Part of a small language model's weights.
Size: 10 layers, width 448, 7 heads of 64 (1 for keys and values), MLP 896 SwiGLU, vocabulary 32000, 45.3M parameters.
Architecture: RMSNorm before each block, untied embeddings.
Training: a variant of Muon for these matrices, 6788 steps.
MLP neurons of a small language model. Each row is named by its layer, matrix (gate and up: input weights; down: output weights) and neuron, and shows model dimensions 165-292. Each number is 200 + 40 x the weight over its row's rms, rounded and kept within 0 to 999. A neuron's up and down rows have the sign that makes its largest values positive.
A block is one neuron, or neurons of one layer that tend to fire together. After each block is what it responds to, as a language model described it from the Wikipedia text at the highest values.

L2.gate473,190,178,179,215,167,185,220,149,242,227,171,207,121,168,252,322,232,218,185,194,146,233,194,209,228,295,185,217,232,243,234,219,218,228,175,236,187,192,145,133,244,165,252,183,174,156,157,239,158,162,138,226,103,216,141,191,151,221,159,167,207,201,248,279,218,182,210,244,197,239,186,179,173,183,263,201,195,226,140,190,180,209,234,211,271,285,171,208,255,205,183,252,204,222,222,252,192,219,209,161,218,269,248,211,195,247,236,177,229,115,130,217,205,149,241,122,190,224,216,167,179,216,160,223,253,153,124,154
L2.up473,226,187,162,249,226,204,178,192,212,149,97,219,161,215,181,235,212,207,109,207,146,211,198,187,189,281,234,174,193,197,187,179,187,187,167,263,154,172,178,206,247,165,191,161,127,206,197,227,225,255,128,177,171,205,179,215,206,187,191,166,171,176,260,278,196,201,185,232,184,197,169,136,187,219,135,257,171,267,90,174,192,251,181,188,158,141,214,199,188,237,205,170,193,225,196,172,96,253,188,156,166,205,278,241,122,255,252,254,242,213,232,175,203,230,224,186,219,166,142,235,226,201,222,126,275,240,143,184
L2.down473,163,146,252,274,181,109,197,226,194,175,208,244,121,196,195,292,178,177,117,204,137,172,176,228,181,293,197,168,207,249,177,100,243,226,205,234,191,224,261,169,218,234,222,117,156,421,205,166,217,212,89,198,128,190,191,230,142,242,161,158,189,166,194,229,238,191,204,236,173,253,213,210,173,230,225,243,194,237,164,163,150,192,213,163,305,225,190,213,228,191,183,118,180,181,190,197,159,223,248,172,258,266,254,265,227,222,250,234,237,142,221,210,180,189,274,151,210,244,193,221,248,185,218,235,195,146,187,215
L2.gate474,216,255,189,186,147,211,184,184,160,189,220,263,99,138,116,269,168,175,173,214,228,249,180,180,145,288,217,263,201,228,165,234,206,142,197,215,157,221,203,190,210,123,260,226,225,215,194,193,275,258,244,204,214,152,271,280,216,197,199,171,159,230,245,199,184,209,239,228,174,207,226,188,168,229,171,217,184,223,176,124,213,208,168,204,166,234,198,152,197,94,232,207,174,210,192,258,178,207,224,222,192,210,237,183,155,190,217,165,191,234,209,156,177,226,122,182,151,192,122,262,196,307,209,155,235,163,216,202
L2.up474,179,145,110,285,235,159,139,229,224,166,276,297,237,252,165,197,247,231,149,202,172,213,227,205,158,248,202,124,208,257,220,244,262,205,165,164,200,184,169,240,114,180,221,210,219,206,235,167,231,204,154,244,238,107,176,80,154,237,262,178,216,151,189,160,120,124,205,232,212,183,207,221,190,187,212,130,257,221,190,250,211,200,229,168,310,207,174,206,200,215,238,95,264,232,178,178,103,189,218,222,179,234,241,243,235,164,252,251,203,199,240,186,238,147,176,159,256,181,137,165,146,218,189,174,239,231,137,178
L2.down474,158,169,212,195,189,267,190,217,151,189,178,120,252,191,247,197,220,215,192,196,146,258,212,239,180,166,111,94,221,176,173,167,197,197,243,210,215,249,231,152,200,214,153,217,153,228,202,194,196,157,104,189,223,265,135,173,237,240,187,206,283,267,251,226,171,220,228,232,233,149,130,219,217,203,313,207,237,169,193,244,210,134,278,193,196,287,144,179,226,195,250,249,169,163,205,171,187,128,211,260,214,232,163,224,177,231,196,268,155,148,184,213,196,189,154,173,208,170,137,192,230,203,209,171,123,222,110,115
L2.gate708,191,208,147,196,308,147,251,251,226,185,241,229,216,218,175,257,222,140,239,169,252,252,128,141,114,150,223,154,208,178,178,189,215,252,291,255,212,242,242,186,177,199,179,165,184,231,164,250,190,237,221,194,183,181,210,223,190,212,184,162,210,239,236,247,207,204,231,251,208,231,238,117,151,177,195,252,160,228,194,231,195,166,161,230,247,194,231,140,141,212,262,210,194,216,220,161,87,221,224,172,228,166,197,228,190,183,200,197,168,156,202,211,265,226,240,218,224,190,211,194,230,254,252,241,199,196,159,208
L2.up708,147,190,194,217,186,268,197,177,192,247,188,248,226,160,173,242,108,164,149,198,242,217,183,161,169,187,292,187,185,184,136,221,190,235,222,177,109,170,233,233,202,265,228,85,123,151,149,180,176,247,157,121,233,202,278,240,175,224,180,209,222,204,118,228,241,107,166,289,237,218,154,189,199,155,171,198,184,208,176,199,162,219,181,221,185,200,212,149,205,251,273,204,131,147,208,209,166,206,224,225,209,158,192,183,217,216,235,240,187,215,255,310,236,219,186,180,181,176,196,200,181,220,214,218,220,282,146,200
L2.down708,103,143,169,174,273,217,177,226,162,189,244,264,246,221,211,202,214,200,148,147,248,203,223,166,189,255,227,199,202,191,208,216,220,211,168,102,153,155,173,254,152,215,226,174,222,380,154,257,234,252,129,150,200,185,171,147,188,205,212,200,212,184,178,240,181,156,190,249,206,195,91,183,227,201,239,215,243,221,144,176,228,211,178,133,133,122,211,277,219,217,240,172,196,196,145,208,261,262,248,183,196,207,208,229,176,225,193,185,187,195,220,215,308,214,230,257,170,193,209,224,183,173,160,211,233,197,95,157
L2.gate724,178,224,232,269,233,141,153,213,183,227,157,189,164,276,163,185,197,182,184,252,98,280,163,189,169,354,213,170,231,209,213,180,150,184,184,233,178,136,197,201,114,269,186,165,167,169,208,271,108,181,208,225,220,267,234,182,221,137,179,174,226,229,182,266,185,174,165,209,235,177,204,178,159,222,159,179,233,221,161,212,221,188,172,147,151,238,168,234,200,198,199,155,227,172,196,229,172,182,252,159,212,224,165,194,189,166,208,187,204,286,197,218,255,214,201,180,244,189,181,194,194,230,227,145,137,197,222,216
L2.up724,187,143,201,159,170,256,193,260,263,174,239,258,203,256,265,227,227,201,136,253,193,216,145,200,142,222,264,180,219,131,166,167,158,182,149,157,205,170,151,201,215,255,188,164,203,189,206,212,228,192,195,171,204,263,247,219,163,265,159,78,218,199,147,215,221,326,181,177,163,197,176,150,89,190,174,176,223,191,180,159,141,258,215,192,166,206,219,156,182,235,214,169,168,210,196,254,160,199,158,120,168,249,201,284,209,186,225,227,206,185,334,170,262,206,187,166,210,247,215,192,201,194,187,163,213,199,294,165
L2.down724,196,104,204,229,185,202,201,260,258,207,199,227,206,236,215,235,269,166,86,168,130,234,226,196,145,247,204,168,243,144,208,161,184,127,185,178,308,201,138,247,208,231,157,208,189,345,218,211,233,278,192,192,162,255,192,269,85,252,257,200,189,280,203,284,154,276,252,157,181,213,186,183,195,180,235,185,210,227,239,188,142,234,227,211,196,219,281,185,183,233,201,199,208,187,223,192,189,206,167,185,240,202,232,254,218,250,209,263,164,129,284,134,246,259,166,232,206,201,218,270,122,259,161,146,257,191,164,133
Line-break tokens ending a table row (after a closing pipe) or a finished paragraph, plus the closing == of section headings such as == Personal life ==.

L6.gate18,188,204,178,182,228,244,214,244,202,225,208,149,190,220,176,227,222,236,227,196,217,185,194,182,249,234,212,232,190,232,229,152,158,142,224,213,210,279,226,192,219,189,195,234,194,230,145,158,209,214,158,201,247,234,254,278,209,288,239,185,149,254,252,228,175,191,244,261,247,228,165,140,160,209,204,245,122,254,179,262,134,180,181,229,244,225,169,214,179,175,148,144,179,171,122,243,252,201,263,180,146,255,254,211,232,143,153,154,219,191,191,152,100,204,266,181,197,217,191,161,213,232,229,173,110,229,190,133
L6.up18,200,210,119,170,188,152,234,299,177,209,152,225,136,247,177,175,217,277,187,123,118,218,124,158,238,217,189,193,147,192,193,205,150,174,157,233,180,163,210,199,236,226,187,182,125,263,240,118,227,207,156,168,215,181,216,228,157,256,200,232,173,232,253,182,206,212,266,145,200,218,187,220,181,222,275,188,180,255,179,142,184,209,238,140,139,213,178,207,220,214,198,175,163,189,182,204,189,208,319,234,123,233,220,232,178,120,139,186,241,183,222,160,157,244,182,213,167,219,213,236,236,236,190,186,198,182,202,218
L6.down18,164,194,125,112,232,180,202,223,224,214,186,220,197,195,259,200,199,246,207,227,203,212,135,165,160,250,215,195,215,193,199,155,224,157,171,269,168,197,201,191,220,164,240,210,212,368,149,122,175,209,214,199,192,159,197,238,155,217,196,203,127,194,232,203,203,214,265,176,205,148,184,230,134,231,249,208,202,206,202,222,90,176,139,185,197,245,119,271,190,179,123,142,192,163,114,214,259,239,208,205,202,182,237,249,189,177,194,171,239,177,257,240,206,221,173,186,145,199,213,149,193,184,201,199,173,182,207,203
Newlines that end a paragraph, list entry or data row in Wikipedia, such as after race results or an infobox line, plus heading-closing ==.

L5.gate474,124,167,186,259,206,145,230,189,168,237,220,189,175,190,175,172,199,148,197,122,165,178,285,199,166,251,208,192,178,167,219,273,209,179,197,135,240,241,260,160,240,209,195,212,159,120,204,134,243,194,232,179,191,178,190,189,151,133,221,208,161,178,170,183,258,137,191,193,209,238,248,161,156,182,278,172,160,167,157,211,180,249,188,219,145,178,155,221,182,205,190,148,150,263,191,126,173,282,172,215,172,156,177,206,182,167,172,225,216,239,225,178,241,187,234,226,169,213,184,127,218,111,166,253,250,198,234,215
L5.up474,248,192,145,239,230,266,160,206,199,280,175,77,210,204,178,159,182,166,219,197,190,183,214,181,184,214,179,189,235,174,199,178,194,170,169,185,225,227,199,277,174,210,273,150,233,114,157,260,261,171,251,199,197,184,168,313,204,257,217,197,223,172,201,211,192,148,187,154,192,248,271,182,212,227,204,228,192,159,275,188,143,199,160,282,193,142,282,249,216,228,183,195,160,259,233,267,147,263,207,138,207,223,162,256,258,235,184,236,270,267,232,197,193,215,254,169,220,188,178,216,158,179,189,198,195,196,269,215
L5.down474,113,196,236,254,149,254,192,161,216,270,276,214,158,233,239,211,204,215,245,216,232,186,187,182,320,233,250,126,191,221,148,133,265,201,167,200,227,157,162,220,227,175,260,170,251,144,186,247,240,210,215,142,163,161,271,223,178,223,286,219,200,172,207,179,143,222,174,227,193,171,189,238,180,182,190,230,230,125,186,230,185,193,155,221,231,246,208,247,244,174,168,212,197,201,212,198,196,243,263,149,163,222,168,192,238,205,241,178,223,201,258,225,199,215,165,261,179,209,247,177,174,260,271,197,250,195,283,241
L5.gate493,87,215,243,243,186,126,156,230,175,243,228,163,211,243,216,210,223,196,228,205,267,219,252,262,193,177,141,172,200,291,234,204,226,154,260,300,177,200,146,188,182,239,168,164,164,170,134,258,282,123,190,198,116,265,215,208,241,223,156,217,202,202,246,153,255,215,184,192,197,200,211,237,224,195,205,163,226,234,224,148,171,235,174,219,210,176,269,205,216,215,247,240,182,214,99,213,227,259,202,225,192,199,231,101,231,217,287,252,231,222,231,249,223,216,165,227,222,181,141,176,245,159,212,245,279,218,145,136
L5.up493,224,227,195,209,225,174,182,211,193,197,214,222,161,191,214,264,183,257,231,263,200,259,163,191,287,198,279,164,142,169,235,153,234,195,194,258,170,139,184,116,127,245,280,224,172,171,216,176,263,209,168,236,231,230,200,244,252,263,202,175,212,236,177,182,221,218,234,181,111,250,171,201,222,242,211,222,241,205,267,193,218,228,215,175,234,249,170,162,181,216,199,189,207,211,318,105,166,174,217,321,200,183,239,174,207,130,160,176,169,184,216,165,202,144,194,222,291,207,167,218,232,202,225,229,219,195,188,259
L5.down493,175,210,225,151,156,145,196,225,239,159,239,131,209,277,225,183,285,183,219,209,244,225,154,221,228,262,169,186,94,271,293,212,220,101,253,171,216,191,193,166,218,163,178,210,194,175,220,144,170,249,252,203,199,234,197,184,221,203,191,151,189,166,272,140,237,198,153,284,225,190,221,182,232,217,162,199,233,190,233,206,119,183,265,128,140,234,217,248,175,209,224,222,226,195,97,192,203,164,213,203,231,242,219,151,206,185,240,128,208,209,221,234,238,171,202,153,209,203,194,231,155,146,145,216,199,226,228,227
L5.gate561,171,151,349,188,195,201,256,212,163,183,136,191,199,248,176,155,206,182,183,231,146,219,187,312,148,158,229,280,231,202,217,170,251,150,205,143,205,190,206,162,219,255,150,174,240,141,254,168,234,162,189,194,131,215,158,175,230,249,254,138,261,121,173,166,250,195,214,168,175,252,176,203,216,220,268,220,169,147,167,128,170,152,275,240,211,192,136,188,140,199,143,167,188,211,188,224,217,174,230,208,235,221,112,210,203,229,150,277,251,158,199,232,228,253,257,244,256,206,196,148,209,213,205,149,167,194,234,118
L5.up561,188,168,193,166,186,180,234,152,218,250,140,245,183,207,232,162,217,253,165,181,184,238,185,241,256,205,188,161,186,167,268,183,234,201,239,232,226,240,131,234,228,186,153,216,178,145,216,253,236,202,260,182,191,190,197,267,260,190,172,232,285,180,263,230,199,209,165,163,210,156,214,169,214,191,213,197,190,198,95,184,220,234,253,121,166,190,200,159,180,205,145,204,219,173,216,225,137,208,162,122,186,209,220,234,223,150,256,240,239,136,204,260,182,255,173,222,159,188,254,239,166,225,150,149,135,208,153,173
L5.down561,149,182,289,218,181,276,249,195,194,211,175,161,191,144,231,142,228,269,180,213,185,196,91,196,168,162,301,218,226,149,225,180,190,173,206,234,203,160,243,177,241,224,179,133,129,229,254,162,240,182,236,212,261,228,238,211,165,168,114,209,235,209,289,211,263,177,232,202,234,201,187,236,195,243,207,201,196,210,201,189,214,229,239,158,152,197,210,186,107,250,144,243,157,232,158,224,220,220,184,231,188,130,257,183,276,177,194,208,162,240,228,222,133,159,165,189,165,285,184,155,233,175,167,172,138,183,176,252
L5.gate605,165,146,256,218,122,183,177,219,223,184,115,184,221,196,189,240,133,235,152,207,268,216,227,219,266,186,172,220,253,224,168,174,125,262,146,190,197,206,243,235,175,256,125,170,247,177,182,201,235,180,181,195,187,222,188,180,232,159,245,239,214,203,242,174,154,258,144,239,243,202,182,188,146,200,297,196,224,240,154,113,169,240,173,194,261,187,197,188,225,215,249,113,197,150,210,172,195,203,223,159,196,265,153,210,189,217,223,215,208,221,81,182,186,272,202,195,214,189,188,220,194,191,173,145,242,188,255,210
L5.up605,169,238,178,204,254,113,261,214,211,167,141,204,160,277,217,204,186,198,271,167,212,104,162,236,204,183,225,272,208,246,189,208,253,208,202,218,134,187,148,220,181,147,120,232,218,151,174,164,183,172,215,258,245,113,126,222,257,200,199,243,177,165,203,141,247,229,164,125,234,139,155,195,188,262,185,186,127,194,186,188,185,240,174,137,169,222,131,231,243,264,308,185,195,202,201,179,266,206,282,203,230,258,253,214,153,171,205,167,189,215,259,161,197,196,219,213,183,255,230,245,211,242,205,224,149,182,210,160
L5.down605,166,184,136,128,181,155,271,178,190,198,133,194,135,175,151,271,206,232,231,222,158,166,244,168,138,238,125,214,203,207,180,142,234,236,272,254,220,182,212,176,235,179,217,230,189,289,263,175,200,214,214,178,207,173,217,206,88,199,212,129,238,118,211,160,194,167,171,150,194,234,212,232,206,211,179,211,272,195,188,211,164,181,254,226,190,308,192,132,249,184,201,229,192,150,207,229,160,220,229,229,198,185,194,162,202,268,215,212,190,146,202,235,217,138,197,219,233,172,178,212,200,130,219,220,190,229,172,171
Fires on the line break after a Wikipedia title and short description ("American politician (1937–2019)", "Species of moth"), just before the lead name; weaker on table-cell pipes after numbers and newlines after section headings.

L6.gate749,159,164,244,232,162,299,179,208,268,222,203,267,229,190,251,237,200,178,117,213,169,194,193,199,298,159,184,245,255,176,158,164,224,117,203,272,193,119,276,152,196,182,205,195,116,181,204,191,204,214,206,241,182,192,264,194,219,244,221,219,162,196,187,196,231,257,110,234,269,222,203,220,194,194,175,259,206,230,108,240,248,204,229,193,304,182,175,186,189,251,166,191,251,235,218,190,197,277,189,189,167,244,136,243,177,197,228,196,218,193,245,184,187,239,177,176,141,240,236,119,149,248,175,158,159,198,165,184
L6.up749,185,169,197,190,200,193,201,237,166,213,222,226,180,236,227,184,241,190,251,149,204,229,162,210,181,147,163,164,181,163,131,238,223,164,138,228,241,228,194,213,156,173,190,144,253,133,227,205,224,167,195,118,272,186,283,231,199,182,235,260,171,185,292,147,225,197,226,205,149,192,171,162,195,188,191,158,267,136,252,196,143,157,170,207,196,129,197,186,199,227,190,178,198,202,177,202,231,177,176,241,200,172,238,217,204,238,235,199,250,169,116,266,190,179,154,185,261,296,180,127,232,232,160,217,233,211,150,91
L6.down749,161,170,165,189,146,259,231,220,151,224,260,121,194,253,174,197,213,208,251,194,180,111,180,177,169,184,215,271,207,236,221,215,129,164,161,197,226,200,179,259,139,160,224,224,194,260,233,174,283,217,193,215,151,144,238,198,226,133,198,141,242,200,236,173,254,239,210,127,160,192,178,75,139,145,193,131,184,181,206,190,202,213,204,160,263,212,203,232,264,165,149,211,242,213,212,182,182,271,253,244,191,231,240,208,137,174,183,157,153,193,256,222,168,198,174,149,222,138,159,71,208,235,150,220,266,219,150,162
Line breaks right before body text starts, after a Wikipedia title, short description line, or == section heading == (e.g. before "The", "In").

L5.gate252,179,206,159,262,204,236,130,144,161,142,205,202,245,249,222,205,217,186,212,192,140,220,189,129,208,219,178,215,194,209,232,212,210,165,167,146,167,125,209,192,175,126,247,194,225,260,219,212,222,164,152,182,246,232,246,211,222,208,210,212,224,200,207,269,182,219,165,120,265,177,249,166,144,172,193,150,237,198,218,173,173,134,202,178,191,144,213,185,191,204,204,202,214,207,210,280,150,217,236,219,184,196,220,206,191,262,176,256,277,115,202,222,142,232,176,164,196,186,158,176,157,221,165,197,154,159,180,186
L5.up252,213,219,205,160,203,269,187,197,140,324,277,236,181,185,155,224,235,141,168,172,223,251,209,194,184,270,293,239,152,217,155,187,194,191,217,150,194,209,212,227,150,253,231,257,185,270,225,243,191,151,135,227,192,190,215,268,143,213,130,226,248,239,201,151,225,222,235,196,169,213,214,160,172,168,186,194,208,192,149,168,132,128,228,162,210,200,251,311,200,233,228,212,254,175,204,269,158,181,111,261,135,208,173,308,215,195,186,240,222,223,218,305,197,225,219,210,161,193,193,172,225,197,185,227,238,166,165,165
L5.down252,247,190,142,145,131,215,154,197,188,260,180,222,106,166,229,263,241,148,191,171,135,240,145,180,267,238,251,232,106,143,125,145,236,165,219,193,206,214,271,196,193,191,230,215,191,106,196,255,178,178,187,228,229,243,201,207,169,161,224,179,151,225,202,194,218,215,241,147,225,171,202,144,173,111,198,225,276,181,201,134,158,147,188,143,211,244,257,208,176,210,194,231,259,177,169,315,217,236,167,251,186,269,184,222,217,230,194,256,230,224,198,311,203,208,217,237,76,239,188,165,224,206,227,201,240,141,185,175
L5.gate338,195,183,158,261,227,210,212,217,178,217,184,218,239,192,220,213,149,254,195,167,147,162,180,166,175,245,215,244,188,155,198,144,295,201,175,177,246,138,246,222,203,180,213,192,171,248,158,174,193,198,116,220,238,172,265,253,131,251,292,152,168,223,217,254,238,170,262,243,197,201,168,205,110,220,278,201,252,171,190,194,127,116,202,293,128,149,191,225,154,184,222,166,275,222,202,162,142,232,214,193,227,219,303,285,206,186,224,288,230,136,233,125,215,260,167,199,212,246,238,97,214,160,181,210,153,173,258,174
L5.up338,157,244,190,199,162,238,247,229,142,216,179,248,194,174,238,216,211,272,237,205,187,161,185,146,233,240,211,262,167,196,213,149,274,157,233,209,188,204,195,200,199,176,210,167,154,141,170,219,175,210,127,241,196,131,254,281,164,267,238,186,241,178,277,284,235,209,208,182,183,229,178,232,155,106,215,175,254,266,194,229,180,258,135,173,162,240,202,248,136,269,210,176,180,237,181,197,175,201,269,181,196,217,291,221,193,194,164,217,214,175,166,210,193,253,250,181,260,155,252,203,224,162,202,179,214,178,213,231
L5.down338,195,121,151,204,156,226,187,260,132,273,186,259,166,227,190,349,214,224,245,141,195,203,215,196,191,224,193,214,148,242,251,148,245,201,205,163,170,215,201,212,198,190,188,237,143,489,136,150,175,252,166,213,201,164,260,291,150,226,153,193,171,180,199,243,210,211,222,170,196,193,170,249,149,214,178,185,266,265,166,171,189,200,174,180,146,193,235,191,114,240,227,217,182,231,206,200,155,211,243,229,281,187,190,228,207,203,187,236,181,245,205,170,152,201,213,219,200,224,239,133,174,122,200,166,176,178,238,130
L5.gate376,199,168,152,214,216,244,222,207,197,160,174,238,235,177,178,221,156,235,197,202,195,219,167,148,188,245,201,172,185,178,251,151,293,196,264,183,247,212,238,218,170,156,233,169,135,192,241,248,167,231,72,246,151,163,238,271,127,189,224,222,190,180,299,221,198,192,232,236,237,278,168,199,163,156,268,201,234,195,131,209,161,186,195,193,210,215,172,231,170,221,181,182,244,205,228,225,157,223,217,188,224,183,297,245,234,169,212,226,278,144,260,182,245,226,217,208,208,137,256,177,258,165,227,177,191,104,195,209
L5.up376,181,207,205,211,199,222,239,189,228,216,150,230,243,187,222,194,156,281,183,189,199,234,215,164,223,268,224,166,214,174,207,203,294,220,251,193,258,181,246,222,163,204,237,191,160,240,191,242,119,230,105,245,234,206,212,269,106,202,229,185,184,172,259,180,204,204,218,211,235,337,174,209,164,182,305,217,210,206,158,172,203,234,190,212,157,156,131,192,193,206,180,183,215,188,236,202,229,174,152,178,270,185,258,224,255,232,190,222,328,149,208,214,164,236,177,194,215,194,261,177,189,197,198,234,175,154,234,152
L5.down376,185,253,155,240,188,204,237,222,170,190,199,202,215,228,205,243,168,231,149,187,175,208,142,146,197,263,194,185,244,199,239,201,226,191,210,170,225,178,191,227,198,223,230,181,137,767,220,185,155,202,154,158,270,237,216,210,167,214,193,199,169,207,227,196,192,210,194,180,196,281,189,171,194,148,217,192,183,206,185,192,161,207,202,186,208,200,194,177,179,200,261,146,239,184,185,182,163,225,250,182,210,227,246,242,199,187,186,141,236,159,197,228,163,234,232,190,195,176,198,184,204,153,217,192,165,182,200,162
L5.gate724,170,126,152,167,232,199,275,199,165,201,184,216,164,238,277,225,225,211,156,135,272,168,160,147,262,225,186,231,223,181,195,118,307,184,267,176,232,221,202,165,209,192,183,212,186,239,219,198,163,148,91,247,135,166,265,234,158,257,192,205,208,223,245,239,203,270,190,285,223,228,181,186,114,247,265,175,209,273,157,191,179,177,192,210,205,191,162,152,186,221,171,157,256,196,234,191,174,194,219,151,222,209,225,235,258,246,251,171,282,177,255,153,233,217,146,184,186,167,240,106,203,153,141,232,221,186,231,177
L5.up724,231,128,159,205,219,211,249,230,230,160,127,252,198,240,183,178,161,196,237,228,203,142,95,116,155,211,176,186,237,174,223,202,268,186,304,253,238,209,242,200,198,184,195,160,144,303,259,188,159,198,169,169,206,211,276,269,126,199,242,231,221,237,269,236,227,256,259,131,235,267,162,220,243,155,252,202,225,191,145,252,183,190,243,191,141,201,177,234,186,195,194,148,221,159,168,215,183,186,187,164,209,200,260,201,217,198,172,214,223,161,288,202,150,149,170,154,203,154,203,174,206,160,157,198,225,220,220,183
L5.down724,200,159,128,170,199,169,179,278,201,229,234,239,174,237,241,165,170,204,225,233,232,180,131,150,195,221,195,199,209,142,260,195,205,191,269,229,180,222,176,171,185,182,190,139,213,237,234,172,160,237,175,152,159,162,235,237,160,233,188,231,186,223,248,201,190,257,209,221,178,182,175,229,185,214,256,158,161,296,195,213,209,196,175,199,190,261,174,242,176,226,137,174,257,171,250,237,203,253,182,153,204,197,102,243,274,165,202,196,184,144,263,193,202,212,163,169,176,133,226,166,152,161,191,235,164,184,179,199
Line breaks and closing == / === heading marks that end a line, strongest after the final pipe of wiki table rows like stat tables, also after paragraph-final periods and titles.

L2.gate273,192,123,119,206,203,134,158,220,153,200,155,228,152,229,270,226,216,170,153,159,221,221,174,198,121,182,261,160,209,135,168,160,237,186,246,239,233,169,261,236,176,204,192,193,181,154,179,148,229,255,118,187,226,216,293,188,142,238,199,189,178,230,118,270,176,201,238,174,187,190,139,212,142,183,276,213,212,247,152,128,176,133,252,207,169,200,261,187,150,325,140,195,198,243,161,217,185,157,239,186,242,204,199,175,177,222,236,185,162,154,337,221,271,236,206,236,230,224,234,180,236,215,193,218,183,193,230,242
L2.up273,192,141,170,241,211,172,109,228,93,226,144,242,194,191,192,247,263,170,136,128,217,238,260,175,160,133,287,241,189,260,182,180,186,131,172,239,159,235,240,254,262,136,184,213,192,242,221,180,293,186,152,155,188,251,235,242,175,242,143,168,203,271,90,268,234,143,253,217,213,188,194,186,156,147,251,236,249,179,213,241,193,229,167,224,185,150,186,231,183,215,177,202,201,256,213,187,177,225,274,148,177,161,211,211,279,231,142,253,228,241,177,168,182,146,279,226,256,222,246,231,178,174,205,291,224,163,175,218
L2.down273,190,209,230,127,174,164,142,163,178,237,248,182,212,192,154,255,269,192,208,170,185,143,151,182,125,179,195,191,205,203,196,168,213,195,217,203,176,171,211,254,253,243,163,203,194,366,162,166,206,203,201,171,164,200,216,220,165,179,149,140,192,267,196,171,153,184,270,284,235,179,245,201,242,167,221,222,189,196,202,253,111,211,226,216,132,132,266,253,186,230,174,210,205,195,208,127,231,154,306,161,174,192,159,231,242,217,242,233,178,169,209,231,212,207,208,192,239,259,121,167,127,168,181,247,210,161,174,213
L2.gate490,120,238,161,207,215,179,204,189,133,280,181,200,271,174,141,198,177,192,182,165,254,161,203,179,138,238,229,172,212,221,197,185,258,147,255,202,269,174,155,168,267,255,259,204,192,213,182,169,267,240,203,179,134,131,245,242,290,170,179,205,242,253,205,183,274,268,141,162,159,234,215,218,209,195,242,212,258,134,256,173,221,201,220,278,163,160,223,178,191,179,312,160,238,171,204,179,248,134,158,207,231,221,237,265,211,210,264,196,137,198,170,171,124,190,217,215,226,216,173,212,159,206,229,218,201,113,213,112
L2.up490,221,236,223,138,234,245,170,213,233,241,134,189,229,160,229,199,191,205,241,221,204,181,218,168,245,205,167,162,219,174,183,89,298,177,283,215,200,164,186,164,205,160,201,121,182,186,155,220,197,184,149,248,159,200,178,156,165,164,226,139,220,220,129,144,227,191,219,193,176,125,265,208,227,209,280,247,208,152,218,171,166,138,169,233,196,222,158,290,163,186,190,246,208,255,252,205,188,277,233,178,236,217,192,220,233,191,227,174,191,254,192,254,205,121,150,152,192,194,212,238,235,150,231,190,214,226,178,149
L2.down490,206,156,238,195,217,223,187,121,167,209,204,202,234,190,228,220,230,271,296,218,200,188,182,191,143,197,153,227,225,190,127,231,206,144,131,195,222,180,252,201,211,157,175,153,204,279,222,166,174,185,227,213,224,209,184,172,113,191,189,253,163,188,212,68,137,151,182,233,193,192,274,168,215,181,317,217,164,225,179,185,160,189,184,173,261,159,124,263,53,181,199,172,215,237,233,235,188,237,230,222,224,207,198,191,129,179,184,223,165,211,178,294,330,188,208,175,136,187,241,217,208,233,217,235,192,134,175,176
L2.gate648,133,210,198,215,212,177,225,165,229,228,182,213,174,190,198,239,200,146,153,163,177,236,159,272,195,237,292,206,162,248,256,196,224,241,282,263,226,229,247,149,225,220,269,207,207,211,228,201,261,222,196,215,160,198,247,177,226,122,155,241,224,188,191,192,223,223,172,153,239,255,174,177,169,187,139,230,175,101,194,197,221,123,176,192,179,230,214,262,202,201,213,231,175,197,151,218,200,246,184,154,170,156,265,138,195,198,177,299,201,204,220,142,237,145,160,235,212,229,242,238,202,197,226,171,232,194,164,201
L2.up648,250,123,158,215,242,178,193,226,172,215,232,232,185,232,215,144,195,205,217,249,196,164,179,214,215,155,171,162,189,183,156,251,248,101,167,153,262,181,243,255,250,176,163,235,158,228,178,187,179,197,197,212,178,223,222,197,163,135,143,154,159,215,196,152,172,208,184,163,139,188,260,177,224,228,251,170,294,163,260,177,179,232,199,212,136,200,299,151,187,231,181,185,213,174,191,156,212,151,192,223,231,167,166,259,257,260,118,177,154,189,229,159,212,162,169,163,226,212,154,183,204,241,175,219,170,162,204,268
L2.down648,253,194,197,178,218,241,168,166,144,228,165,182,157,252,229,161,256,129,244,183,224,271,200,295,205,179,241,207,258,187,194,213,216,121,128,135,142,133,196,219,231,200,215,238,247,202,125,279,153,162,229,148,189,149,182,137,200,256,188,151,185,189,125,148,150,180,159,214,206,201,200,261,178,162,227,214,315,169,178,207,197,233,259,234,201,155,262,158,136,228,166,193,264,251,278,159,214,186,262,219,233,159,242,220,182,237,150,205,147,193,204,204,213,171,193,176,218,142,191,193,137,293,190,270,199,184,216,208
L2.gate819,221,171,177,237,206,167,183,229,321,234,207,271,193,214,303,222,233,241,216,91,127,226,138,181,211,190,151,211,256,265,257,163,239,189,250,280,169,102,240,200,264,181,261,163,210,223,232,135,183,170,218,208,154,190,92,152,150,213,239,151,219,163,238,213,227,181,189,215,165,159,250,219,143,133,156,240,161,251,182,226,187,119,234,175,159,204,167,236,167,211,198,172,270,203,174,169,236,226,189,200,161,183,174,272,246,127,168,263,193,215,156,268,196,246,121,173,258,206,210,219,242,142,157,178,211,187,146,238
L2.up819,184,210,193,167,234,251,207,218,244,194,212,165,233,173,223,175,192,237,163,135,206,200,218,131,202,263,139,232,239,207,173,199,202,123,196,162,192,161,196,209,178,244,190,191,172,229,257,158,221,201,174,189,189,216,235,140,188,240,247,241,122,188,130,257,162,192,239,241,211,213,157,223,157,222,182,223,205,130,182,163,259,208,213,238,224,232,190,204,282,184,137,214,136,194,173,223,220,304,185,177,183,273,67,309,188,148,114,246,215,187,239,184,173,205,200,227,214,229,110,230,261,177,120,197,133,249,150,176
L2.down819,161,233,228,164,233,191,240,254,225,195,201,217,154,267,239,133,191,220,184,267,217,167,265,172,218,144,197,238,166,238,196,202,282,99,135,208,131,159,190,212,234,228,188,158,241,112,150,198,183,221,264,201,203,218,184,256,225,252,164,260,121,200,249,151,193,148,188,224,157,221,196,219,201,259,203,221,171,173,230,189,178,216,165,197,253,145,214,223,206,197,214,225,211,205,197,203,216,211,165,155,108,220,181,230,169,167,198,230,258,211,262,245,177,223,222,198,248,264,92,180,200,193,231,184,154,188,220,162
Line breaks closing a heading, infobox or short description and opening a new block, e.g. after "Species of moth" before the name, or before tables and lists.